Weights of a small transformer language model: normalized queries and keys.
MLP neurons of a small language model. Each row is named by its layer, matrix (gate and up: input weights; down: output weights) and neuron, and shows model dimensions 16-111. Each number is 128 + 32 x the weight over its row's rms, rounded and kept within 0 to 255. Numbers have three digits each. A neuron's up and down rows have the sign that makes its largest values positive.
After each neuron's rows, "fires before" lists the tokens most often just after its 100 highest values on Wikipedia text that the model never trained on.

L8.gate348:141160179133167149123159159182086159157162100149146165120143131127152136108125097123162102127191182143164101103103168149037117155177099112140128145079120136151126105109133127146119072129108121127082096133123123104148084138106159104156105124163112151172172130169153138118151127134159116151
L8.up348:137049167101070138143173116156160133068111115154137102107102151112098100168095137125144097123136132121122126116122128055119143145178176126137147175143138188131226097126148122071102099120136079155181084137163135118178099129155100193130099132108133158119115153073097113155121114128135096132
L8.down348:122120215131095147092150138108185200146129111103126110088181195135114120146111203141146145130077113136115132169132072177083107118117126087163145141128139156121123096178146148111123162171101110151117086133115117106173127121135170119108054079100158200137153149133095102087094180119110084166
fires before: "\n", "\n\n"

L8.gate134:175137142107150125111093151139111109063111131151140156138135091126150134099146149069126104134137197197121090135122130082132142130146071126107146198183079142180120129131114137146187128132167135142090099097143166129079097184140135137151119194147138125105147140108116127102119167158123103211
L8.up134:144122200150099121125138137178129140118095119127028122098085157158161166167182134093139108121126156094152149119086138141116080151124103138104093145113112150161164152133186142153107044145152081078090112111123097157118127129107092100153138088102129116133088106175063096119156066167134078128
L8.down134:162167150177119138158099125104104151103156208118172095123153133118144169104095174126136121166181111112095141178191098072145148131139130100136100097063120151126139125108178160067138109255135083137126162125143071082078105160149075108145096131133102131187154146149161100110134130118126088150
fires before: "\n", "and ", "196", "(", "| ", "\n\n"

L5.gate428:112131155143167117058099170172153070146126135157164140149107176112146072103156116102067140088081155165120116205130169139109141044131146139128128103084077152171158129184160110163146187134171170102072171190070148186119145164176133119136099168148155136100122127104085137078151128210113063136
L5.up428:110171160140104128149093121174141079138145161153150117118091185112203152150128134118140125068142162170079161185127135102123123139139122102108108096056091130122134153180090099133106112168130106102113111117097066152127105138192112151116084127122119116102134145186125122105120200174148126127
L5.down428:112148093175134098106152099175133073103056152109126137151124165206153134126142142129145128109090128152094109138166109079112114037105117088062171176070111172138153131184097124151117143229138086192104107101130132163089149126114106122141109115149091125157196203174118135084174148070206127153
fires before: "0", "8", "200", "201", "9", "197"

L8.gate0:126085144119137086141091102112130096128100106172191103047100080134125175202085112065165061149151108082093131114154179141132161149120156158101182124147171155156074103157118124175127099157125110177083072160151175185163128121145204118127122147147171148187141098138121137123076109143078156118
L8.up0:183107081138198143118075124132182130138083076173093122096115162077135181208094118111128127085143080116086143118175141172124177154074118178155097117165072078125147137120086087191112039158149100096171169145127113098112192106137159160120134119114143110107168203127192106141112113085104173130
L8.down0:117114176128103143092178146154110076156135157117174098073194082158178171133158151154114141041117108106164141115134094186116127054123146102139112170159182110111173118094225092113129106104126068132137141117153152107108199083137117155195169130190180109113138117201110120130152120114106133067
fires before: "s ", "f"

L5.gate217:104118113140192107128120108117136129152105167163162086094134115135114029150067117125146170175101105170168100127181122177072147149161183078122094183171146171077087119095127174167142160145145155120148125143058142081166181077133166137201176159157178185160091194100156121165118128118114151131
L5.up217:119099135045146093152087169146190119173168103120160111128157121114135082110162132112135139085121108135142146129181116095097100149126122198170140080079137102077096200148150161108151105128102115135114149160154086124099162176148109157119124056141100129175238141125143117147165134159156119093
L5.down217:132120117138162080124113162121128108139130145161127118103128122115156146141103148149117101115104113107152117098178156172117127144189097075141128126129181126114141112139129085165106091104121125135111109082158083121138153130113121125139109202180131205150065135122038117132120134139148108164
fires before: "2", "4", "0", "3", "9", "6"

L6.gate169:144103172093169080142142092136107180098169117131158181087128193197145081098118128131114167131115158148105105106140136116171164100138167107101087142134157097124146112134116152176169071090178112121172151082168158163162141079124138132146112137153136113177135202108097159178151118154155129123
L6.up169:127078132157097130166178139128116151155149146159118098080104205134130098113120079108140151150144118109142166111124114128079151178163085170144137131177111175215147090134102160167141085071144151135100134202121138088075122174139132108221141113162091144117133105089193157152134117143112132131
L6.down169:181140144124142159182104097141139072087088148066116151125124140097152134114167196072207150129155159114161135132107130085104132115101108152129085126143113113086215134078084090063096082115163123115120121124147168141111147113089097130104114087087148108096192161112139142170165112101163093067
fires before: "\n\n", "\n", "the ", "201", "The "

L6.gate13:115116127159154168119133118108086118141126159097174106104151110195111182063179157086236056080077119126158160127095142132106171080088099128081130148106065115114128131151153143099140157116148130144077163135138174165110186089150091068124112134114127153120070093127112105155100158103113124091
L6.up13:145106143040136130118080123183125148126111128105027147062165125118112162152128140136156140097122087092131105163094153136050129091166175144139080126112081146120159130160140121140132108137114143096164094121108131110096098106119130165131088109184128157121157178139159119128141147146164133081
L6.down13:121153104089111147180111068134171097109185115139202159120130102103111183101125159089135099173101047147155183104187086112145138146140123142113144151147140153134135182104095145119114129087141112081165148159148132166106083151114135160125082081131133155114122086148123158131144126118172146119
fires before: "| ", "|"

L10.gate466:091162103109125120119133135124157167119135163114133130130112129075117109142174124129080137121145148100160123094157128141077077116139162156120195136127148096136131132104144110106126101101196111158149124122135121070192146103090134151128134169177073092207103118153169113090118145144079121140
L10.up466:147175108153136120136176127156165117099138069117142213124115128123141151087113114130149052077170116131158124160141108158148117145200112089094136078119077237106130161110159133129125099122096170133097111136128158112152173118135147146138010094123151197190104150103090156082142061086179099135
L10.down466:076148131169106113137193124144125134148125079110124122077142167117175125139115150105148143091164116100069149098183138134182100181149120158127137187104102079136166109080073145090153115167160158143137142087139120095094132214130158137087104131090189131095184084139138138152141131107170139132
fires before: "\n", "\n\n"

L8.gate407:140048131133226116115161116128094099130147176161145162096193084165178138168120138083127170084122107061171172111044171164117140104119116164143115078107185150123149101121149105162148134063116168155143107167075161136121172151142124099114167127111127146115186120097120129117100163131147099158
L8.up407:110070152160187127101216111083048130110103109137153103085172153122151126145113159114122130090072076102101126145126128149128127160166088151124127071075172113144177138096104194130103126101042163127128145120113132154103155134096095067177139122113133102132120146120166113118111190122078104165
L8.down407:133115110083169173179138167113117123054113094158092142123165166111187138173159132158126161075158113130106155157123153151141131111098115132090090062199145106167140128121102139135057097090191158152108117096135167077128186111085167158119196155092112136072158154132172117134166184134103121122
fires before: "in ", "to ", "on ", " ", "as ", "from "

L3.gate95:119162157074165121119121135175095150163115178150064124127177156098089114132112157075118072105145119117160124166113105148141100083082178114182143114140142129128082131055091117112074184108124127159120190152163127135131176120159115138155137128062155072114092119120122104182078123115127127149
L3.up95:090110100110151083110186118157118161152118143121131105119076107126138149139083131105188117131074076080162138133136098139165108116061083106147187146122144115134164098065126116091123109194162179150126199125118114098132088159163247155092166151139188133135142115087124141129084118090163129149
L3.down95:215152171153090096135090108090114134147102102141132157167143087171107149164141108150104128131099107139087124090106118101158094142099152158159115147137144116131140135211146119132181150128080162105135163099116109127141124106083080124153094165133154060155142149124110120159182142156124132119
fires before: "| ", "- "

L9.gate361:166164117134177096125154174148143109139067110128137191144182095107137159108186086132141095122139159198177176108093165134098138134160113192081158172119129115139070077110139119107155163153170143191169088090156126149164119198080146114105093195197086136186130116122141072144143105132121123102
L9.up361:108146127161131101171153152173166123123134129159185163139172136142132144155168112130139156185146078159167089159091125082151157157121103147155167119163151112146144146115117087133185112107155133108135136149092129169152070157082064121096127190131169137196163080087170087083154103119132189176
L9.down361:173110161091126089095118158144173080108134102151152156111122085102172143076116131136081109092158072135087170139076052111116149164118120127096097086163113159134136144095131104122140139146161120195153130102153099123104151148115150184157149116130079170116160114131130094088147115170161124147
fires before: "of ", "on ", "and ", "in ", "was "

L10.gate13:134129145095148100124115070147140071156125135117157123088159084142076086144138130079075067151119153168134165139087151165128137116112147130181110148069182148204178149159146173106081118156082151154134166130125124156113129147085131079147094132139140106111090097107153201088121182117151147080
L10.up13:149133128109105133163110106107090126160091098060050121197148144080164101147150077087134173160170163140125109115152146207175054135105162087096165107087126109135116123119134124098144141162131152139113154173103133121061154078081113137130099141070095151177138150116149143073134113087159157120
L10.down13:139105118134116125120123174131149186113164181169188099085142155124120120135143129088120152122142103111129096085120187094129079136168138145202114134105084180144165103099152107133103090152221132135161142139132058104123099129227127134141115130113152205120096106137083109124104160092129076075
fires before: "(", "Ro", "F", "Su", "G"

L3.gate83:097065118116122137126103147138109091152117160138143106128196100103061104086061175092151142125162077089120108091078091128095112107098116130136116086114154151135152123096084122111100138134150068132137183141179140159171086118079149130064147101164179150135104146133127117137054146146136127114
L3.up83:080097137153129112104082146093062100152078144086122100071189088163148107133098175096165134128118115110118145111082132134121140091136169171115138119116093086118128111112194136106086170178139106146102165158146176160209106071110194155130125120105099158140123139095086088079097110141087098104
L3.down83:126099128148059117186070163067103185099143187136131133160136097128094088068125122133151135170111119099089141105155167155194109175112158143155158063118095138177140185155090147130148108206132189126136152146139089151129155116111143138186107109126076089111145126132119162100119164116190114120
fires before: "| ", "• ", "p", "ted ", "ates "

L8.gate345:158106121118132077045054092079123170128140143135133137114159128128189100043100077107108186114130174156171129097133147159072124162156177169118115205158120159089098190141129102163114117094152141121119124123113130099177103134077192106160088135122123135196119127115163122161157097109085111097
L8.up345:146139128090118120174146109119080130132111117132118149119164084130122042114093106155084157157130127123114086164126151131133127128111126173112095145174075142105160085100051120092067071164114105167123140114107094140167087112097164177141091139136131140142092145137133152136095193117152112138
L8.down345:152151190098161110144105132105107115089151178165114194169138124131152149152161154146113134183079143141075168152141183134094147165058119142160089132105145150109187135178166196102115089155161133136159207151167134127113095080127113158140090140139123086130181171225152128174148143158164125180
fires before: "\n", "\n\n", "the "

L10.gate337:122149097067142019075025108119121066180123114144169121080152158152063065093120121085056124169108122067124129142158144083139113131133155146098134111121149225165181137134119090115142173116127132124172103129177150111139126082100152096130100140159117110107145098157058112152171051113151152056
L10.up337:134037134059126137099095135171143109107127146125127118147168151125135141116067151148068114109136057167153116153134135152096128089096136104115182172084166176146184151114195109122121085115092161121120093133130193130072104113141094102095124106073130181086145113144106109114131157062119141116
L10.down337:128163077145147173161155165142231156125095075115120160133072132142203120159108118127125118169110103086101098138149112205101155139105100083136120203126162099160179139128118132112139179163131118185125154117138150133116153109112131128069109090134170131145138178164105062119130169092169113116
fires before: "Rel", "- ", "St", "(", "|", "ted "

L10.gate165:117125143153163117036137094097140114112215166031150188134141153156125124165135150115108106091136174133105128155159132102177148102094142180174114138110108144116088164140224105126123072122142165128157079160151085095127181172117187127173102128133108182163122188161067178163085085162170102141
L10.up165:196167154138135141132109167146107097151114219043184153142141123132151146136163180136159115114142118174105155153155087134131151157106121131130126182110118159082090132172129162095109117101142140123116118125105113169180088086111085174123132127154067143131138181155196169081119115137099119095
L10.down165:183026177148131142100149170088120089096120203065056083100153126115137152063135183100084147101112166164118097180100104123152134115121165133127047076128100213100155157094124152108133157082164134115131107155110107134143167138095120148105140133126136193135130144132151168066135080133195104131
fires before: "t ", "to ", "ti", "ts ", "t"

L5.gate480:167140080140152085123104173070143114186181126117141110142183127113044095130171092104082082118155162147117128111071144093163137141088197117110161123112088092185081153191181075141116157131125092088132131133128131188189168126137128113136137100129157116165086131155099114134135161123129121139
L5.up480:167156129162126110144155125097091140120110115096124099177176117102037115126163089121104098089157180091103120081102097072149078139142137137113104113082091129178145144147167084153084136170078161095145122125156133141162154147125068090151136089097131056128100123112131165112161147116110198099
L5.down480:050151158106104219148154148180122133135082117144143141133137069073138130166185169137103160121098118129141141125124184035125116128080105132090125105113119126117098207144112152124176108145114151169127149145131122177117096099148155107118134181085085074179129104114136099091051050132118089171
fires before: "s ", "and ", "of ", "at ", "first ", "who "

L3.gate186:106114125169126135108097142130032161149164148131169105146093123117067108088149139105127090215129058115115073083162123190104122170157123159170135086094180124063187176093099140108123125052080137088172113111105159114143174133150120138151117134141147075090083172107165041159129119092173108112
L3.up186:082080166157187156105104078079090119125114109134167132115118104097094149138051106121164147108102073105149095165126121138108142135123143100224141090096133108078130159144097143168145097127110157046131123115109139099160113130073167136135100092160104089117055120107129079090196149117165125161
L3.down186:092148107158089155148145169070125142117076141129139137118139069082058134101137116100138109207094170133123095151159076172133184139163127183110177084146185088079125146107086098076178093079109184036173081126121086140143102169108154090135094162078139156152104145086062131185069132156174194090
fires before: "| "

L5.gate130:135141122185140137093100162067173118144106141124186168141132150126156092144179140117081108132106116161102142126072134148165127118125119102115146144213164150131099023181111134130131197112110159124082111131092111135122208138094101072080103174121102113102154187132105152185162141156159117120
L5.up130:255103134204150134081050198080104120132191143133195108112085117137130103141147119122170132175110112128131154086130152115144126186111140098133102177117134072147109168139123142114171151124103088114173119099102119124120114138147108139157093160151139116149118134121109144127158156183174093183
L5.down130:122128068103139078154131088119122158174123098144094177114110123140065117129140155142087115059115103097186094096149132179159145054132147102102117156130132097111121125116092079179075129096100133101098132144123142149154169045136092048133123154214140139110056113156145082115129149081124141111
fires before: "201", "202", "200", "199"

L9.gate462:149101158159139123162124109121122102121159145145143137089174127152084105137107113057153120074116125126120143125158158131062112123172140125160124137114149106131148169148173191119187130077067130145108130089104126176112177121136153069152143102142123129141135138133069073164085115130168120024
L9.up462:156129164125143113103146117116159107136160130162165120102080187203160150122129172089132153149132145134091141158103108152157119109115126089131156113079107143105122152161184136113091161145109161113047141169155116193149195137119147120105142120093136124098133091168089100098136173087123148097
L9.down462:079135122098123126146157073121150143088155102111137145175139133119156115180163073126149094090162145089143182120114121101100135103092138120088185118182143161163134074124108110161068133075171087107112166101209162065133145120106097106101163132164075097096144103099169070140174119106133186173
fires before: "| ", "|", "(", "and "

L3.gate19:160086130122143116143169092118068155156105111155155191170134082152039101117071098086110119142212100176158120115150123144090085123122143084138134136143136116189126120082179050095166169118133103131076171124154150098134223098132107068109110188143127121163115144138105142145110105088134170124
L3.up19:156103152091098063176098151144074134125125157106100100108150125148111131147123174081202125152124119099170150135164135151107070114137101126103150154137087136099112201133095151101088164181114140137117114070140108115174153123154133142154084179053115109113120131126094087106067109128139150122
L3.down19:142103118084171116179109133192103101115120078064099151086215136131089134107177126165145116210145211150102082147105133135121135092118105159168127159148062169092182149158133065141147186162118132141143146143163088108130181139087052168157105155153093150110100097101106130091076136116115131079
fires before: "\n", "| ", "st"

L8.gate360:089079155085105088155107144076115109139171108124142166121187179197135164126150130118022137119173212137145103137121148123166113129130211110062177175171182153107059185156121152137110151121110171114109108107057093161125156132100166108109124137146140172180119120136113155134148168196120066115
L8.up360:089119146142147112156126119142084192136136109090156070093138108138102193165096130079116123147121117143171153133189133175100102161155122143096173216182172153171073119135119152135155181187128169129096158172143085151104138164110074087170136128153143124139153153084114161136111142096128149135
L8.down360:100169188121139157174176112135107074142139127109150117084106108134184119130102116125126065109200165115095169120114123144101159152156153168124034126100137061154126141155130091090128101111124123151085134133197130146182183133099112129115141124116135123194061122167141129104134077099138147134
fires before: "==", "and ", "of ", "===", "| "

L8.gate442:126156125153160058190105191140090186160128216121143132145146052069104109066125090089107103166154195220183089085125157132158131183125157128140135178114132126110147140104153070158165146132108132154194164064138151125169162125109082148106100131185119158104135179168134131115099124150111113097
L8.up442:101164121142087074208090185094093130087107157097115118172155123147126105084155120073080133127097120155186125146114145124150113107134129132158125129141109167153081134137137130146135179091143140173143119056099123181096129114099063140109154160120183139138160129119115169096099160109070115076
L8.down442:137098092168139124091076135166090132153149166107096104133089132122143113129090122181131139117107195185130157154124143110110171124154153104105114060071135221137129148177149132081118112082085133115073145110122173054107165181124161100139132097122133107121100139109099112113084106166085090110
fires before: "| ", "% ", "to ", "v"

L10.gate104:113160082144150153061114129150114103136146147070172143167172110132162077070147126076159159138122151185114082203097133161124127116155152161140166143073120129127163147163141138148132141130052157112115092145088171134141131149076148116138150127178189089167098155159118154161087183131109105136
L10.up104:134165146134124124089146094187108093134178133070137071170088121214115180123111070122137149205176151198135078146126107162109108173127205099132158166093129140126210134146083143108107116126084076160149105109091154160106206147162142141086180106162113146119083117143121174129068143148158088102
L10.down104:028068112135122105180099115137153134083089138154106161159129119079159060140157150108133117057160114181139124133150149094173143138161149154131153099184124108109141162088147177095081151107157169120132129159118117128141109144101168104151137073111061108138128113152118088149064158090181140155
fires before: "| ", "by", "|", "by ", "of ", "for "

L10.gate204:111139073104143080105125151161149101171150140092117092069143159165080091207091170064126096113125131128068129148129164175075123110102115165096154121118123110091138201129140122143123164112090111149137122143115083168141102133163129086101116147120194108161159193114114166101135189120102167108
L10.up204:135172097125150047102131152144180199176153141142115120120115086170129134180145154110093151104141132208057089100175137160154115142103146104115104137073112104054144185146120147114174184094083127122110111118142042181158134151197160108094150079108119172102116089146130138139148150146137146073
L10.down204:157131106075077192068122129126092106142153091158092144128125117101099070155152168144102108105114188083101082166069107161131142196083110125103116114123121143112139134095131086147085114176121192146112154153182082108087137208083137127147168122066147106114107152148107148185164111125153153218
fires before: "i ", "F", "Su", "im", "in", "i"

L3.gate152:095104113149173133122121160114107145167127094130118148139153139131093128174154097070110131104173067142180107184136179162127160127146173108158208110184177095150113129134158095115107112187117148133191153124059132158161116093092157122094138136158141140094129157217124150153131110175146076071
L3.up152:105081092099106089098075176128136157106116138148163165131123129095117063162178136141150114158166126118137115119156128100124135063148097144185128077074118144123096124135123172157115114162158164118163169107100109110129096167089117073092143136111191097081145105126209119161080140110155062103
L3.down152:114144119072065124134199026140104113104149137093150128085146117130114167139079132154145169197174113154139098128179101109134068110091096085169079147170130198144139149140143123097142095147134118045137125129116171140108126133162133133153123196159130115137109135129112142075114063128077149096
fires before: "| ", "|---|---|---|---", "|", "9", "00 ", "4"

L8.gate278:023101150142127128122181116080101189098088147157176178053158130168080126124164114072108158142108129135169152168131131160116209137088171139168131197067129120127095067142170128158122105109080190222140151144109141129099166095123125104083128136158141094119110139131167158139147135116113116115
L8.up278:083124113073040154085100130134163150135052151095117064141083164090109134121149089124118135156139174130138169072159125130102163146110136121169126105031132127151077159180122169150106139092074094123107114151133153116125146097103107114124099089113093121074140143135150108155173151166183137154
L8.down278:054059086072146094138124131111172140099112125090170090133117110102177108093122143150160081116115083097131062166172127137163120114176129143122207138112171149055117118119128108156151148132110145133067120179196188198085137136183139185047122162141102103121082125136113148143109144138148166156
fires before: "| ", "|", "s "

L3.gate165:108119127068114134139149113102097179185072135179139129107103075077078071083126122095133150143115118126155141123140121213115119113114077135124122124174138118152081138142134131100172119142117085135151162109164152165134193083162124126169081062144198097105106174173110165174035170119116119192
L3.up165:139090131122050127172176095129169121156113092196129083115087100149155091121127127129133187167137133088109172142123113169150092110132099155096165110187103097163135166130165114153129108113133113160157122161203167158081180124157185152138100114102138172096149118178181154149077097142118156134
L3.down165:122164120116137120106117196152162113108162093104156137141143146119129133102108136123128083155131146152068092113072112130111135128161148080157146106101140146154158118118102036164146174077148137163098100104114147134064156124179075168139133120117167165131190114157135067104157105126101173101
fires before: "s ", "f", "a "

L6.gate220:133134075169145139079122121057116128122186100150152133129185178170116157141183101124164148134071102096174136158123146147141122075115129144167123191137103139138113123150139130138096141107173135157136168133145127141111110144119115175103104141114121070134083120108126107123125136138097116140
L6.up220:158114063097150155139108060067134122147144158138141113152132194115091192138171108138127148166118105128168151178136163209158091025115151162140077180134094111154094147127151160141116163139143088156154141121134125130115074122134172134176084139110108108106095136158108178116093156129169139167
L6.down220:208104100115108105115144093118127117124115134102100009099182104186120111093158130129106133153133142049142231105124107088147146122135090104163095145103098159191116123153154129108165099155140134115165136132168155134110136165157089121068132155159096115140106128108050130123093139138150088124
fires before: "of ", "the ", "and ", "on ", "part "

L10.gate323:121170115158131104179150069090180113140112074089145147166103123104092158109141092084100125119118086131149133149119174147137143091127225153206163152136170156170183102115170152131106104123165114132165092138097105120157137128120189106157178129153099131134053105087092150097101079072120154085
L10.up323:127179097108100090128107105125182127140111105132187101165150047107124114089090068133114173143187121131186106121124159118144093096082188156176159109093144132168214143131179142132088123087100125181234088151081141110187139128122108147048170115150123131127093157114120126122098067131108113111
L10.down323:146167131157132135135123110132055151150128188115114116137117113160123124100100131186142100117142137132096098139170164132163138101140133174132075195143146154159104134114056142087112088147124095124125162065069097091118194155131116106139100103035146149033223097101129108192137103116099111166
fires before: ": ", "\n", ") "

L3.gate318:110064161148127118146120087117089081172139168178139098094171089101131105125068115114113099075211124116110160128115111156146110129049152143145122095151143159179159139096145095154092149157128123146090164105138188095203162177083124149152112119197123131214094149126160138121115086152117150175
L3.up318:102129143183125068096179108167122151111172141116121068135051108156152136120147140120156113117100144120152163110150144070141163075101165074150146131155128183101146080105182146158116131118143167185084153121176136118115186154109150111131104173123152145115095107094094134132151119093102127130
L3.down318:111180152064121088130082147147105207185161136181123125153175063114079086099104120134138123131099092113131193105132166053144118123167155136086098117138104151121186136167158166068125130144131141122135103078108122131114090163146108117067106102085135084134133132131105192105118109134150091110
fires before: "| ", "place ", "– ", ", "

L5.gate70:155159104131179118139186196110115173163091133181130166094157168108152079129145146088123117110097104099186125102156121132113211179123191132118096146129114076105151056130119054160096158141165105123115089125106151157160107112131137091189074140105116157178151138122140162163133120118122093105
L5.up70:173105154087102075140179176154150119159108084174130116181127137175179121117209076094159167156141126126180116062152108148082165103127065112079101118147172175106187081105119135120104161096124105109111100147150144123115086128138134094166141087159117093073121137136097152174141165142087087050
L5.down70:175120169128148126151113140118152124095116150092148130119065067125187186098119133170134111141130138134074126130105115115132120139137139153165158183109160113143132100171144085101086155117147210157112060130148169128151173120139161098118118138141196133088066156112149114119109126152145140085
fires before: "', ", "'", "a ", "C", "i", "i "

L8.gate466:169112107116114134117111144118118178167118120088082183092129175094126172168117156089049166163142163128177121140110145160131093095108098124161143150182167107118134102157133151157126132177160102096151138113120089216090075190106146141195123126186141161135101140118139098085105192128130119175
L8.up466:172140072095138136153192113127151113108072164089116097070127210126146181152117170098055176116088107097153103112089145149111074045122117123140186157172168091104162045096082149187132079046114120137092123093090126176096099112150138121144142105167044129172103171099112129080119172127092140174
L8.down466:161087144090093121099170182110110122163178146157104112139111061119137146142056096118132123130155192127151176112154146089164127141168171112129172061116131127147069134236149116099064088135154143117118077124085088081133171117149107120068117173165133140147150148053174131134071143120154123121
fires before: "the ", "his "

L6.gate23:112118066166164107094137142122120128101159184111185132153172116139104051179116098121094146157096059044141143117118169185150173113142182176109141147099136222077131159126175120143167107117143158179172166161171092126063199176103167172142106078147162168107144159096124178140124136143096087176
L6.up23:154086081144193091141115143126093097117165150108152067075160189132116149142120119167103198129134092136123165157130118184118088141171114133060129124193099116150099123167127106084070102137109105146123134071131135148157180134116136205085122110125171124115113138166159146094076176159127077201
L6.down23:079179107171133131088122123113154131070125182086105138189074074111173069175093128121115180118131113142105106156124164117156167092071123140129086180128133133082182191112160141164162090116225120094180121166127098130200147100126112145132122127124115176185204117099134152131157126129108139066
fires before: "to ", "of "

L3.gate356:086083147167159169091106096093024144153123146108133156125114107148085154141097166050143126121174132142141140123135174199144099131097176173213173096161134145154132089104148099118163182087109113125110138115104202105110178105117140108140129167140133084133091143155105086148157073087153071099
L3.up356:135133123146143139129118105112093088076112159138171135146102099138164155151110234122136141010132104096140146120136110197208126119123145135151155091141145168140103099094114148138109163066128137135085135121177128137119150119130155166097147134129099114136160150100108094112102118070089145120
L3.down356:082112063037128131104111158043168115099135176152185074136162119166122143139093121111180111138117108090168156135142127101092174131112131125163150167137137166058137138097154046071135160121099136078080113134139158105136139117136155086176104114091103181092115125106157106174116114073109090185
fires before: "| ", "–"

L6.gate451:145050108101161087094105118104117117150166103149109103136077160159136098133111096118164092113157125185140120131133164111115182152069165171139177132079130155160091180111153173150202116135121115136114130130103117139131158199097117137169111084160116121152099114104102138213201118141139133128
L6.up451:170106129139088090135210118101148159110110113104107172113148053138134106083120127136144068129119160116170093079120161102141184111138165025119150169171059078129162137093130075130087136131123142138104206134143100122167143116096166140170148152110154091132113106152149136105107132088151085118
L6.down451:147094150116129079125155137113146152127153133123082104121088133160163175084087178133125066163148196108103139130118127115105139121085066161109140131138143148136148184112101131098104094115180139143155088148123197132147132130103160097118119122160188091142068106158126115119092178147148112095
fires before: "\n", "\n\n", "C", "Tr"

L8.gate350:113146103181163066026172139144136115093129085071140255117154184098157096131155125095154125179090169096147110135092109120109144070118113103077191126057181176130182098128153167191171134115145156121101131116129142087160109170098162133092145079130078108129128151121116157108120136126125110143
L8.up350:127151136154124159095148130185128137091102139137135083177084135134078162166176193139076120048078165085127077140157152106117117128141123140178095082128138097104154161150128119142151109126128096121148125103165113116131126135076111138085145132152171210090063097135100158060106237158150138106
L8.down350:158116213141125165129141116152099127139104092125121120162177161121119131091077149107159077155140119129099115139051094143093127154124150224132060131133062130142089075067160135103079109088129115121117120108087137199092119157163110144124102089136069133101132177099090152134104121114180085149
fires before: "\n", "\n\n"

L10.gate270:156197124122139091120090124175144170159101187146143201106155173109140143140120116107154131165167090103177174149093136144171089131103133088147185141085121166149097160144116113081159113119110135125123101132105126078141160122041197179070171137138171081109108150181131091079118132064136104070
L10.up270:146180106098122121132132132128137109046081104130127121137045098113151118145115090125149135141152144123140139173131092180113173095138107131119104103095138135138110174141104140116123150115107128081117107104100111120140135147100089135108191116117114088113104132148132079058085205148091132084
L10.down270:163144176123145149157118159142142180130130152158120110182147112162172122131191134114058171131145125140111096170159091166103098110130106135135121100160090118146127042131121134095158080137137160172082229135200125139138123165181139174146101107135122163142147058080109136135121115078099161155
fires before: ", ", ". ", "ly ", "″", ": ", "."

L8.gate158:120174120130181117052148141076049137092149123153106112142202167124173112092113180076153134094114158065111167138156126139079099097144147119114119140118108153092093108090100136129124103125130192164134118162111085138110163157164172168130123079153111177121142125136129087113087098077042113115
L8.up158:163099127139072085147154104134123108069094180143110149140134104143087159117169120153092125151101121127145098068123171113172194130115157135090111075109147159174116091094150173126059083070164138161144154158132094166133169157160144135113045123169132093181116108118161128107083189178160155136
L8.down158:121112067110213122118120114120112161153157117097074081147115111119098115136101137136134108132148161092218153152124147124166088151161117169184162147136097167165111122177092151118154148122112174126116125098118122139061138052140120136165167175115142093145135108173093107205152122079089087158
fires before: "\n", "\n\n", "on ", "– ", "the "

L5.gate320:109096086046102092062089110141121147149072194147151198096127172150114148080160100118134150109123169140137136173093177132144176108126136130129142128135125213106104079112199132115150122133156103124084171161136179192111176102095143100137059142150173148211156150148129138169087113146093070143
L5.up320:166160140103113101113178077140118104087115168108102191115142198175136186114150112132131162114157190140127161162149128125193186126138076168163129123165134209120137130067140106067185089148105156162095134116148147213138145141097119103176123126112170130157109138123045105144120110159098126105
L5.down320:100158131106169112070157120171156069102115077127136135165108167129085109062087118139126116168149160113171107129149116107130102121120116175133151167139075200113106176051071093152059139156114163149143149083085082200127106112136115133123121094061116145136163138124178113109212098091137129148
fires before: "er", "ed ", "ing ", "er ", "s ", "ers "